Part of a small language model's weights.
Size: 12 layers, 6 heads of 64, MLP 1536 tanh GELU, vocabulary 16384.
Architecture: LayerNorm before each block, biases, tied embeddings.
Training: 350M tokens, 5451 steps.
MLP neurons of a small language model. Each row is named by its layer, matrix (up: input weights) and neuron, and shows model dimensions 144-335. Each number is 500 + 25 x the weight over its row's rms, rounded and kept within 0 to 999. Numbers have three digits each.
Before each neuron's rows, "fires after" lists the tokens most often just before its 100 highest values on Wikipedia text that the model never trained on.

fires after: " |", "|", " Goals", " K"
L6.up542:498500504477511494486460498488497519513515489522553433534493464445510484526521510524498506520504521498475517509486459503498525534512537499479516506506498547502467496463489486510499454462495528454489509487487515486493507527517526536489534554474567517491482511461449497490488508547507501534500472474537465511472523524486457501469522477497503500525467473510537526486472465498467500503490516496476485464523480492493504530524509509482493511487490495497489478564515540553506481511483484496507490494518463519519500485505450498515508453503468502487474469521569498518490533466537482472

fires after: " |", " Seats"
L6.up1297:498463449484492456501482491556513510509504500474510478546482471481460525471523488494483505476476469483495486482493498492497500475496515519496512483530496520477465552472488531497511479483475511445502490491483493501540532473512499522500513529498528554485494501438515491526527468543539520499521491471514495524510530532471512504494538441475465483511508527536492526477479500487479482489501470558473472533504504470511489525513518525468492505475482477513466516562463506510508534512494479514495469527522516469518539505499499518529505493535516482545473490495530486512475501451496499486

fires after: " to", " in", " for"
L6.up7:488507478512533510469531497547508508489489514499569466523484524489484485482506521530513493444481463507492479487517543470427493540472504498503494492519539525479486531483484523489536495499496463518480462465462504494546486480539487502505535504507473512501554459491513509518490533485513545477507481497449523500479539494472533504516493544483521520524524507492506492511524511475507503528478517503491482555468518501510518523470488506542492489515483486468530477504493496554457485529536494544516491548515519466463508493477505488499514433485477492465489522481482487505494461490558504486

fires after: " |", "|", "\n"
L6.up1227:462471510463472509510434499507494540525484511517505473481468486452476509506500490500513483468487468542487544508437550474493466508516500517475514508480500495483487475503525546475478464462469525434527434481512542512497511480468494486527511488506497544498474518453477488529522510560504548490494466508506500528504515548520465523526527540506498485569477505499493520506502479525465459526504486518472488504528523496541497493561520536551481496492524460506463462511452532538479486502483535529457449495488483479524493494519527529530502485493551531496502461479496516482475514470512518446

fires after: " |", "|", "|---|---|---|---|---|", "|---|---|---|---|---|---|"
L8.up1261:477454501494513491492489470502492544515538489496510524546510517464520491503527474490459521529521491512548547494475478555491474488435483496527444453455516497560492495513511499484494465505484522508504478483517508487476515521481519535528499495467495536544454499497516545520532522536542492529536462527535499481483512534505476475522498504506477495546533509495523524480484478471529472486496504515485501494468514498549482486504496519489500495483527477474475523445525537462459491503506517497459492526500498511514556516533474535487534511528524531504474503491488456549479512501524500494

fires after: " |", " 0", "|"
L8.up129:504505449489480485485527458512470516527488452514539492485448468456496471506504533480526519517516518517479469506499522511514473452481514507490556480534459546542520464501494524520569485486493481483456497517444488506484476498472523478471515528475542526515508518464491503486571510505478497482512486513519559473538544492494541471500474500511506496529483498487526503550526515506496438494512525466501500515500524500543508491510520545489453475459506501454531506491522507514518487481543489498457488504521481507548478492520474474478507498509467491515534476540519472520534518528519490464

fires after: " |", "-", "|"
L7.up920:474536475471557502538482483496493484491496476522502439559483516511497455518523492489484490498472509550496579516529512520498480472491520501451501496480529512491493516489516497529506437458503531503520486532480535490488492524489492574518498500494507547549481522490504501558529538473472464502498472494530539509496481516454500541520547539509509471515518543492509473491561473463454510494525543500494518495546475512559513485498494505472512494513484492461523489493494507483468444513521526513447459540501504521504503538515510526507493493514512485514529491514531533523480482477521463442

fires after: " to", " not"
L6.up863:460501500466488486482531481513484510501508513477462452507461494467528491475469499512447485439493439512529489515488441465482515523477477514470464490481501523480494539507524525484491501545524473533497473473456520455530500502498492481513521517477516528512530470548510470467510551514517491484499483484471515524508492503496520497479519489517554522495551514531493472480490515471487449495515477511528528530464486523515497537475469491507489481486574512517476480520533510529516497532504508504519459518526482467488534482548496530530539527509527517494483466493486560514552495542504472519

fires after: " |", " 2", ";"
L8.up847:487500490531525487473499488522513491535494480508484496512480462466486538525486544478512509516509514493520500455498487534470476493477533483504492487533507550489477534522537489544582501513496515535486492505512507482522526531503534525504509509480488500524516484479500529454500502478515571528506480514497558501483499496490448490485495492519516495530487507502508539489476468517524474487504491484452460542469502465529501485499465501497506473448486477499495496500536514547496503510517493431454509517457539534542489543493523466525520484502457484533505476542519456485492507455526474466

fires after: " |", "|"
L7.up1249:488483530509482497489481492529493532532529492516464477565509464458496507490523474509497483519486469525494480480488474486496452484498525511503524531474488511492501519529486507480512525489544474489542440496490519464527533502494485537471505532501502491527478499464505506474496502476536555506513449493540519523472493476514484469486482504475543448512501475486519511525488484492525497478542544502496460535506472469511512508507506509474477500526473528480504483483487515483525472464471526569426494524475491460502505526440535490521519493510473483513451513544545502515525539470500500477

fires after: " |", " Actress", " Goals", " Apps", " Platinum;"
L6.up1411:486419508500494500518498492535494518503524516562559510487475488467440497527528490517508543497493499489491535514514530505494515515493529477484495491508518526468497489484502511555518463490498561495479523494486481497512531530450486504484498532514502501527489496471483455548517489512530492547467512472482510504478475518536464474485535508474497491525496501457488454508489491484527483550506514470485520494507502535523477468518473496493473476465472488464543477559512502490519447495505491505484491546520507520559479509527493498532493514530507480505480522494496503498501471479468445502

fires after: " in", " to", " the", " of", " for"
L8.up20:453503497476505509510536493543493500503510522517504429488492487473511503512497548527524483451510458529493471467518567490448471482518537508530515479496524484493479532483446509543520494482507485505445516543520466503541520521487468507478494502506500511512519466480468464502520473542491519498490509540484486502468557502463511496491505479466516499483539508514519535560533499489503480518468444503560481466476507466536500481479516540494490470528505535462504465478465507530535554530503536501537480542495478474525488498452511514490530465478517507479516502478476518474492492541536490507

fires after: " |", " ", ";", ":", " Platinum;"
L8.up341:478480464470520480519495505535460484463487484516505457510462482467521514495517512524505513517500446464516481465503504470468492481500521500546518478492471544484535520491480536488482482461464455447499471462451534467526539503497490517553532500547557482511501481538477524468520493497551515518510504522540500497506510546479489475446561514502489489504500488485469496488460506488528487509508504513449497492501496482465470553499483528465513465497513467503518453509487497485530522534461522503542479513460510498479491501502495500526544498502499477502478504533522526554466491514501470491